MLP neurons of a small language model. Each row is named by its layer, matrix (down: output weights) and neuron, and shows model dimensions 96-223. Each number is 128 + 32 x the weight over its row's rms, rounded and kept within 0 to 255. Numbers have three digits each. A neuron's up and down rows have the sign that makes its largest values positive.
A block is one neuron, or neurons of one layer that tend to fire together. After each block is what it responds to, as a language model described it from the Wikipedia text at the highest values.

L2.down11:085138207088140174135160160176061127137129126206175057093140154197113106088070110130172114116162110126100117130136156158095143135164076159099127138099113133167126112128120101065134157141120159132103138092113105140098181078173116097079145099107079172105146191147111129132078151153147169162131090104131143114141136138146166121090138150116118111154134138097137156135156112124182118147153
L2.down81:082105115089112162196134105099102192122104157119072122190132151159151070164198120096093103117187111100108110120142156115119132172138116120109111127135189184095072101175135147103070110129110078126166164157138099073175123135071131145155066088104090129154182179106156108130103125094115113145100155132145123110166107126128109134117152174116094094113152117128141160165108130141107179104149
L2.down109:121175146137112172120172122105095122109106103127128120090127135119115131157098117088101130154079161093116126148152111090169153109115136132151136177110143143119117127134088161187154126159143138186101132107115031132134116114108157139106136000103118114112126133118154129166139112141150103126159113142129102162143181085162159125116095086131105156112104122120127114112127117255150181194148
L2.down144:161192125116125137131115133133219054114067059098135145091091176143148142133170117143122146124141088125123115141092134137121119132129097167155162124097166150118183182174128155152154120017108146120177069135113182068181135158094126089158061144162128127135140173118099115140119133097146133106133090101163135101104185143130101179093100155143128133182097136115084113147133094066161083137108
L2.down173:107136098142135163150143079112126107123131139130105099149148159164150113089172114201104123123100100116146148134144140130136117106167184197132143178135193154226120085113112058159090098063102167100094151134169169160121088148172133114125124147092126163138111122140113085126191127091090135130131165186132122067098118127077099103073103093138223107121200167103127121072174089052171174159164
L2.down185:102121093131159121130108191128167118145103124126125124130122117062198126130139148143141112103150111114138188132102115153144092154170134199114201133128151122095147121197086064066167095172070142152178092085102088123115129119103106125138102093105119117098167154104143134132107191109141073096163166166143089152145216139136112097114147143161123129084091108162130141127106133198135095108139
L2.down197:113127123099105192064141126205160127120162155106143106148128098147151132120166086151174141143165080154126126118104112133126131127112101124192164168170143120068077103108117122146158175085175160140138083122131093070176138124133159163102113053132116135124141129146118184124108156076163149208109115114153178143123231103137137127116118189115095137121170173122106118137169126255107084118129
L2.down216:151088129209122094142103213164163113134141111115148093130116138126173167135151206126116106151171106157097088137102152157175073167106121163118141110133133107189094129172082119113119101151101085076132210164131159104110141142131146150149093226105128141130096109129096057131107093126133077066102134175137161148110129153171097162171142138148147175129103142121150126064133128105044125125117
L2.down238:135110155155128210106101161087186125116092068160131096083097141161068119157190157160156146120122101096109132119083102132175151141093168156099117130127138139139061115135094140084127161153103175126153180163124127131127090105080147112105186146117155090131135115150114069133098169121099084139120180211142167131115173128156081137103097141112148099085131073125140106159119090096177139093148
L2.down247:114084111129154138131094211139140170132114085157124115133094087081128113115167159115137070131132158125157097106103110147147121110112180142057070131155130120115144134077125164115125143154099150154149115126090163121101105124168156103111164148125125134115173197096156197152113070164122110113149155122106135143154152090146137091176165129175210083158172092151157098153166078018111145147126
L2.down324:118101158057140094102132201106100085142136185049113152114126148119077107117095151128140059144142086170138124163196138122108143112115083137089123174164130114080106119126133171091103169137067135126152097170124142135138127180093107108109151133097118202132190081190114105136103091165153137095121172077142171083104196144079122084165111081137138110119130100124117136147101174156144180086087
L2.down336:093121107117106143069131159135142109116121086177076134169128176156188084195143160154069167089075199121177177134097140123126128122154115077094130151103124117121108107153124191068152133136130105061133174108135122088142156120073115060115156084136139060058178087122089088124155069141111128077152131147156111118101112124083081122091163115117198133116092137102145094101180146104165135119129
L2.down387:095137141103070110121122157100180118183096158141162085097135150114158124100181135147143122153149104080104153159103075168102161103113138112145156100079117088101097166106094148164153145114107169168139111096113114125141139131165110123144066066125101134147128085120135110134037126164145171147158109128117137145106152156134091124097126190132162141113150137112094144068140155099145093171137
L2.down446:116152120055168151104056153204088106142126092097180174135133136108138108134120055140118128116148114130116102119151154155143110149088091113113167093100136132028175165147175134071123090133167116141145138101127140211105107140131069089168140124107110093148150174142143070161091084158111147155147122176118143149197092117108161097149099152134139184193150154150093125139117135194153149113140
L2.down538:124149112141155157122156103108144133113102100219114118142141116126148073096102173117115110140140114188124129158201121071162127187115138147161135155135155106172097156163101136051126094154099052129136118107109118114124120090144107166130186092092103071164098108190159159107131181154143093142104102107176073143135154110114147142156112148106120192106174112115093155072147095100129105156141
L2.down553:125098139152124157096173144136121183143166163145092108086113116124098105108120128138132152135074116142152151138138146060158145156177131152132137124150108111104081145126106133126141151146109109100105081141102152124164092124080110166139153000146139122131163150143130081091123106124169106160102158121106102102160201125121131115132110102124109116088133168101137141143124175255084129139113
Description: Equals signs, word endings

L4.down390:179156107089167114096107141079097107121106078100140188151163114120137078129142125138098095088132117132137115143149067182108133105145126077144165119096115128136134106080143133068082159103093089111067123161197211113139089120088102102129153087143081102120081148130110145175109109156099145135114137163097125164069145148100156080148136141121161136147149104079161035067116204146208119164172
Description: Place-name head words

L4.down190:096121127155126075205125172145133131110155139183172107113148120147112122083173102135202134134082177160188082107125131120138108052162106114138099165191093069083167108091133111158087157130091134125165134132121140130154055135050102147085048106100095161131140094110081112083161113147133153122136107139124120107172161189090115121105094156134119129135127182163075155158110156098124106146108
Description: Mid-word letters in foreign names

L9.down95:092093181075098146114148130145126128131125112134136133108132078124160170158205120172099114176144097141112130178124148128151106157139194127134155064152142172179166090118135118119167081155143099150131154100126114140183100129070105109081122162079092070075162143109082106113186107124121130134121112127111171147058144163167111147113112118107130135187150104117118081126149142135176106146150
L9.down183:189103170152177152083186140138157115168131091152095191153097147109155119137162169164144052154111119140173132073131117150080095077106172101107157141088117186135135129109138126167144121131165169163192136114124098127182150108086126144127144089046100134097103120102118155137150143191126105159198156155130158152145088070093130078129083161128110121168104100124175096099105146127138127149135
L9.down215:118131173157101103104084130156109096106100148156095101099053102189179114166146097131217122125154131082116148153154143103115122155165109111093167104115135125131121121155122140183104091150118116127119151158114120084114131147131093127124185128140093200083140162103148140186147171171169140125115142155099105123099106119095096166175169107152058163185089153124120179162071099095125123122093
L9.down252:111117124129170156135109181104113151088122093109155093137138094109124130134170095091174097061043112041195115103151131129124077073126121111083172123101141118131094171085101104127164119040074134127129088115115106159155131172137198164069133113122051117155127104117154137056108092179121124157149119107146145130166095151128157120109117142150148114074101170124113097104161199138198117146164
Description: Comp- word-start fragment

L2.down176:070176115069167136087168133063109117164118118044146150154163216188188120102138075159121084165125112119139163118142125102106115110122145107106106141144163125099127149111121098132049102204137124137191161080127085121137138181097124086134116089147139171159118111125098095090125085115144142172121093112072175132140163091117156143155137102152152136161183109121116159165157143169122089074165
L2.down186:169114147132157071078155120149184116112161173076102092093181098112143114123089102146190176116141125128140109101115145137115079097201098112142102120120117155153138127088139164087104147101167131103154114092145128092134150129153086107072141097152130137098169098190141096138142112151154065169144107033142124074130233156134123129158073081147162103124112141083126138115141104255126084131114
L2.down188:132093164122123088156110116163055155138119157114124128121150135140095158174115141147181080121179140134127168126153180107145179175087111157132141102171149130126141098030160120204101130121101138076091081172102073170128160129138127137097116133105095126153112143099144136104029135110114146110161116186102117106107101103127130208166087130147155147151151128139110140104165077165158157172130
L2.down209:115130134082125149153074102145163177173055149142113158176136091130099128142146112103115108094105142136165119112121114088123143116146131111127136144105103099180038128074107125130127182110087104145196173118086131112127118107111169173146145155124049124146099228101125159090129131059149140236091101143203102141100142115118106153091099129136105089060173128156123137146155085106169142050085
L2.down217:113168138121126103146175046128103104076091081104128092084125159099148062128177078088118100196094136128129158092128148157129128158157138125084176142088136149107207125133134207082109094129123118085079120096095125116092077096104136127153099100142195124113130132112126120087115089158074124157121184122105088114194133101126155108196133138115129125136201166132141109120153145109183118122170
L2.down222:090124122114108127138135155121136139110134098167148124075098079132101158146162154127170105168095097104127122110096097157132106135183123192127127097172145098118075112140135118147125113145143166089118089101144135141138140070142132134115100097092088136112164103133152190142067159159159122131125125128117148155072255071151158134104126144129104136106143133119130123209162133235158108112129
L2.down338:091127119104053174117087150106146115075112138221125103132114119104052101135115100082155110154113157130151156132173131123112128142085150132128129084159134132154130118051127164060229137159133160107109134090172103129137145162112113189131128117115093082124120092124139129093069168118145082176107129113216102139116159101165163130166116143126176115065177112117133098132146136143130109240149
L2.down342:121186143145168129090137147103151130092111094150121090178157116107198142123044162118112143048122114129086166123137076086149129139107169089170136124121163151134056154122087125063141144191218122133080168162099149073129150116141127186153158099119129193161151104077106137098161097134136085084135104129136171112169152139136121128078120098145143123099134132123186075093121115072121114106119
L2.down363:075086097147127112152146078159163164165119094119138132114077131182122157087183110115096098140175116162106154144130098099154112179187129123110105131161214108103043105093071137122144108172097075139118035147129133160126119174139106173152180048147143111117139143104108096112148157168148148179181081081149137135126203097110099137200187109113132125147136161146089177121118142125108115135060
L2.down366:104072161123160123089124159101206113139124114128097133090148173167143126163164102160155105158175163152089133097071136174128151095134178091125127089178219131177151113103056159092155132096103227140168114055106225102120154133156147102140166048100104181157110093128126123090111110090119156161132144134123128128116175135097126155200147145157110155107152126159094158152115069129178109150136
L2.down388:129167113155142098152084099199144102134102132054122090115148074119156154119150138113122075122153124146154078132087160051122143111178112082110186102111077127120155163110115089134058158164100120161132156135156142094127075120106172112147102129143140145126159141180135108080163163148116044193165106076156123149110207124075180087181157144153165148110108136143101138148122071166118147155143
L2.down500:118091129126133154141162114110198126089109217132129168133097131131121143143146155050088155123133114084150130121134112130107181187172171093126181146096121124132155194118097120149089161136177186096142091145071145082144130118096131165147146148104116211153118105106103104130089183168104087166124129104124096118140189117076108089154159127154136139157157150115135133142136146188127118113118
L2.down525:136114108095173202141143144144130138124171128136091117120110130129111166156081141154103172148180172121138145120143082144138129111115122119136117169051126147116150090152122155166167144061100127174135130074129180105132134188125121114069135163078050123151082151093184118138097075106115137030178189159180145139145172133139124129114158138134138187152071137150117097093103115194111141141132
L2.down551:081129106144084081086094132175058131124127143127114109145119091129172163107129147151066139150139152167135113139170161143139172091052156129105105167144099106111080080135128142144143110135142136175120146111164097148162160120075193130143119134123134129144138123166044149105152129088129059085119131077107086137139112088031088114060105147151067149163124050135140121102061118100054110084136
L2.down554:146061132108134185162116142150077137121169177068105166153119135137159211062113147111169142101137122100121135124166132105090103089127092154130097158106120150085148154177139101176170173131128117185086050105144155062155073162112148134116153040108059172157121113162119130123090099173130120173095150135114121145132199116169206113148087122148128192153101128164135127164133143190137085132105
L2.down571:159099114183094087107066134095104105101109105139077134121150169105159123149141222162154134096146119163141122160092089131154144141091145133095124110214144110181092131153109110152149163151103078100115115150150147071105121175123099142176090145082153119200118145091151148137150152126084131141107188188183132161113083108078169081103140101129111126110121102106096167114216084118167150089125
Description: Word-internal subword fragments

L2.down34:133146133132121143117136115147143129124172173095079130095149092121101087099139128099202096120160102071124139149089107167164109114114063156111157127165149107111120121127120144112161148087144091111117148097155115164157085111073169069125098065144096122157187122157118156167132198142101143045115119137116075095117255133099119124114143140111149147054106101137159108170078111237134095086125
L2.down55:143107125125145091086088162116176146128133204144205131142133187149116180102140217075160146179133107115206160172158134166061034116105126157103173092102169164123105144089128135145159104116108113148104155167102188114118162123095122122108099148142159123125119156216133159225146105122162157153098109166151149136136199108125137183135130091149134128162156099165170148160130130084047139118135
L2.down67:100071143153083107099147132109160103108137170141067146108116114167123111103138086140142129156105111115157131116134127149150134100162108154073139114161117110122192106077152121106113138172144160175129086097101110072163159108108155121130114103128085144102114162149159135159087214143132187129132201096161091142103255140106122104155114128130102156118099153097094100153118075208175119104112
L2.down92:127117124095155115146103129149116120145114104139069080118144174211108145089105162105152109131117048106159104147119208125158099151097154144175100123161147126178033143202123120103108112087140113114117127183173140123090117175114142125189181127159164132127160070119159058119151154141105072170082142199107146120185162069125132138136143108144076074110082141109112121133089120148152170175144
L2.down229:119142122168143112097102152111074171124186154169115120074127098143127158131134125146125069132103103087141111096146102163172145165157086162118118128109153067130067103143112111127133120087119097088125125097122118152182129128145149166121119082132176094108103122171119123145080177103161153107193141105087085095122255104119157140119151136087111110075147156119144125149149097247129117112123
L2.down234:120074116130180203143159126106097077111114109148131108079150141195048093121109136110105159127106135132144133202158122127132081090152171124164139148164122095138193157152139174073096081135126177110113135155145220086096125110128117102080145123147124069114095109147093137112095108124151109123125193101148153122146103125174139139163128112178134129116104095117146073110124118103089168172113
L2.down264:112198119143125127076112133141135097145123083127135107103157137116086136107136082128154116117147096057114106115107082163160115144120080168094163145125131074176120114182170146122166161110115118111137156189156048140137117200103199113119109084105121160141145091145118086190127174163134156140136108134124109064086255162099150105107144151115111116104142162188132097164102117240122111122127
L2.down309:140120181136121112170123094131172154148103191152111119155101125108099137080161152129084115094113117091146188162074122166134127105121112112138134096083150134144160139201122093165158163182126098104142073167164094154155093154121123115218144089045127165144082116119118095110095179089174088147077152129117128139118121130152145111137142157099130107074100133169174092156059162255136111117113
L2.down323:103160162072124174147139142097137111144133043093126192073110182117135064159105107115120109166145080072121150163142076086114158143152108150134121125107128131118104125139134107139139105141099083141116160103097153191128153108147141171149097122080035119159122135120136094085132138106113151097164100178155157077100090093104058113115172147171117161080190138138093152106115124179180067091095
L2.down333:158164174163132112124123197117091111087188137095135129121187115154160154122149114153102124139101115151089160113130106113100136220176157143128120085154164118103106130138144131144132160150122150107124158084133143116138093078146138087168125086145086070144130089143088093107148122141137166178113119118120116125137255158088111169122163125122094145124117174126127136151121118218114123130136
L2.down377:091116090149162151125132132172148151095171133142127112093150097096117162105144116084091144170170117108144141113083133116083152175152040145118125113125075118141142135122099076159119102060164133147176084105146171182131103134121176099105134182122116156171122091151106095101065185131170160193114127107124126100114221126089158092112154119121156150133120133173121117177090139224105158081113
L2.down432:143199122110119155114142131119179087137133081142114110141163194145089148112161147152182117094163138138177132136098078156154118119150151143108118084148120143143075105111120109130145132093176124069119135121133073115135114131135152121131113105133114179177118136085052170130118123107132117124126119089167136100084255130105115146105163144127094133150145117118145131116043179255172161103101
L2.down438:139149194092213103184070134161149088085166131093084148113123137115125128153129169097153114105157124103113162127157127097157126200169124089113089079196119130065061147095153086074162131181116103127166085118149099096113145092104125160154117070109060154148154172077165177132117131127138103111134142082195136092131096149194116118142147142144122147085077162112177139089140082138096108133099
L2.down449:107134128121126128158189174166165112108087156117085109169104078124106153117131085142147117144137093126140082166128125175085155123176132088093165097096131158151111160094118128104088132144131153136111117108117150122121094117094148077171105031112060174103138050134134106134123144114160099101113142049096126202154231103074174060125099117171191103075173172173089158150115068179132113118105
L2.down467:102148151146173109135123128141179131123125144146105090128114082188169109113071192131113158158136121114122112117109116185088132139109099165131133119127146179092075184121086113227160179121169136211145071144147090076132159113136124056121129153151168147105168126142138097109133186194082137121140083109103120164109141100073085108156165116131110148143111151147096104142120144176128127148136
L2.down490:125127120080125172084186095088125063159121156166183169141148113086119146149149140103176076123129159110142086093121152114141177114148112148080138106128104102131142137116121056073125112152090162147096130135132156122110089161147128022153062191162156140118127114174123144139102151142125160202109140146105161167133197101119112126081067136175124122123091147105104138121146122108173130178153
Description: Mid-word fragment pieces

L9.down22:180105074129104110108126115111153126192134125190118090138153123091162107063067116144100101101161096190118128103102101068184125188044159178099149118158093149186131101083127139121109149159124134152093139102125103131162123174130160118114082089098078116084188070157106121151090139104120110163125071167107162109096135110177137106109103144095158101120117119156170086078151063160114088145139
L9.down462:172112115142180130099083152113103111070189117088116117127121136121079140122146126132142162111133152175147157085162072150103172125135142184122175122107152097175138142116154172121104154121093098099133197117141128140158140139129134174105079084173163097235088138174128122126113172107159122178155137103131094161111199065148157106186115119150141151159152163208163162112130140140111179173105
L9.down546:089109056129124127170162092134118130089136160157126099127164069116098139099093124116140077152107125120082078081113139105188116122055092131105147138183135085124142185095209090114070106121164099118130072175088142112168144119092115135120122076147132115136096047150130149140110169103206150139156114139089195087136187118130103164156103087131164118160130115158171176145138101114138114124090
L9.down575:067138141088128127128181070088123085149059085141130103133098151076170097104168148112145125159111130164130139136156126135139155120157096150112179106158193121110108183144107075131103121171113115118159140123145048155164137106094189125139113038144140149116119154133083150158127167160084143108083135117050115132134118172135158133088121168183128087132142103137155093111163100152134104176118
Description: Mid-word fragment pieces

L2.down98:144085130135129147126093170109084089136136151115074130157133183129144111124165114146139114133170123158133125115137101120124124142139109091108129115090138111128112097096133104129147108152110137132124159138133049135122131132133110115185095000151122092149139108126140125124143127115143134105147103114113116106163255114125115102107126149128148122122135164114131107135105152255133084139132
L2.down106:145090115118153135119089172122060072146135159110082142160124183133141119108170088144137145135176117174124131123109103098148135130130100109103134123085122115143123092090118110136139108161108116118121143145144035144119136136127108113196085000156134067148150117128127124133128135122144147123140088118105122123158255109125128101114119133120147116108124174124132103131108150240119079145133
L2.down149:120131148133102168136100103143158128109104127120140089143130122160198113100131166122136075128124124183126092143144213091106094170139215136153144154046148099135089165073110099112115116146085092102131160112104150140132127097177152116119135204133150144132099205138165174198043148163114109092115135116080155107093198134113123111147161101137149151146183111097156121112147160088171172142164
L2.down150:144101132140135150134090162114083081148124163102078126145138179143143100131172111144135122132168113154126128129124098121134118141136105095113128099096142106117106100096122108129144115149109142119142166145137028159112136113143109110189090000158128099156141117121137128127146126109131136112152095124117116097156255112124120107108133131132155126115129154121146104119093156250133076138130
L2.down204:127094083167167112128134131134036098164101079134135116098157167136071146115154128175125127139171174096078191118086117142108075133189119084133113122124137132146087093096106135107123124116111128137174094100104145142124206167149118130105139106106147170132088178127133172108187140051143125176155123181116134137110089162065134116103088162120170151116136093133129139214075077159117079024138
L2.down287:155158154164126147160106165190172096145143092159140118183159108099153157133144086122170132065146159195159111135154133150125133180108112104133177081078138150085074175126132149203114155086172147178090068081164130119119127135098101145105133148132061141151119155123117084072202154172134138107148165101104105197116175155098106182083120136145135171125153106135078127179071063124092192133102
L2.down301:135165198141127139140075143104131170118093137141106130136128095092122142106063145124100138141129142183129132156117164052131119127172176123154036102119110110113149121082155099148150174134153067091109112086120137169044150128178094176115141101156147092087121144139167088154137162152104080062172130099091169036133099167131115130185174129156162112138135101141140137112108125122133125130134
L2.down306:084142113071174125092110068107172144119090155170126082120123084177113074132168162132086168106095117167120163130123141180111136158121150117113142097083155099129082161129094156175096073138156166156108130123104141150138142134133131101186163089166143161149142101148108158139113113202116105144086148084064090094154136098127058159143170109130136148096133130123139101105088129108117250113099
L2.down370:147142140123145064089176111065135111138117208197165142081126176109129157140104130164148101069102158189116126120145106144160111127136131193107100151152150113116127163163161130147152081165082118143144112154138147154107153101130135086126184098137098086134142141107108103139100090117082186128172121116079160142141083088145080112189115136167138078178118174173071139095058122128169143176149
L2.down383:128155142129136118144135123143120117132201163147112097143116096134085156128110166134165127080181105150149083068144129137122043127129119175128123156151142157114115134089122097093172139154150090101156086114097088063159177101116131095160104126081110174097135120123146142131099061137132149150133157086117145114174217139094148069145159117150115177055146159150107111133103132255124161026093
L2.down431:107095162137069061053141145118089145123147052143097103102102115123118085138167111115141141112129137123149195072131084113101208134163188120104142137099066134105108116173108109105068091157080170067150122147131211089139176169087137049124155137141204113161143169111117116159118059083135143111141185096078117073126091118160115103113097094120127120092101172150149143191106110175143177112133
L2.down457:152132129146133093126107111142136081135136082142076177152102153142186094122093160152131090161134188144106154144138123124142167122138074161128099099117099137135181130130145117018058200073080118086100144069154190149126125121109131131175125123132128182121150140186147135086119165115113133121100191165075097119138111143144132103089097127129161126092144166136090126202122123076167116120100
L2.down460:143123115157137122118189080091099083133113084126125065144120067107185141120062112142096127084093086139150117117133096177142165135141164116093112156144172107154168117113148101183098129156121064112143118142140104122103138137141141178164130083104144142115162076136124116157104141148114097167170075086047170103135177139152070104125094111128166117086183196085115119140112090132117155157076
L2.down509:130131127174082120105111187162103160140144105157131093087094161129123161158139144156116075124148136086147111180101140116139103114113106144134112097102125084133074093141115103156189085162112168094113178149111136169123159129146118033093185170095076152135132051152070113202134115142107162152127172138101121101164067127154046140150129142119093119151151090123124108149131101155122116105160
L2.down529:161136152119126098067101111157125158145117206104185152167145138103126125118054125104094139115135135061180082079113063146116127175132147136089126103134147149102080166160125121145114126122119177157188122143118168108156084171136150127121073125149150102115123098128080103121093125076101189085124137171115092085136100120140179091103116103132177129148164081133100116161185199089102110119073
L2.down546:125171053137142128164119069113061131112140215093129181077133101091097104135099143128139123115144134093115153142125134117082110122131082130145075085148121150109050110116122043154163176062130112148136100106129167157112112139102104107191156069130125147082118162127155077046177108175135076081103166146118158130149076117134122166124117126179127056133123091139166137091106127071130128107129
Description: Mid-word suffix pieces

L4.down232:128087078133117088113111124135034165097130107091134073134154118165143105118171190132059165109141144092127116119186052150136156126113148137148118124082126099073062084060116090157160172151076195146151181125061094093129156157173112158146134116121167102128148109146069137178097167096140121151116075106179089138044104125128166104110108138060091102111152119142154141127129110090128103129099
Description: Mid-word pieces and equals signs

L4.down257:140137139203062159114141134074135111140178170097054092148111116153044138107159112076188143100156144107077159141154132164152111093125110123126150105141108113112122139091122206148095104112179134153118146114077149159099134159128142150103116068102146141121133133164111177163157170122115188127113116110095121132045143087033123101129126107099091144130129151141144111129125160117105157106197
Description: Mid-word split fragments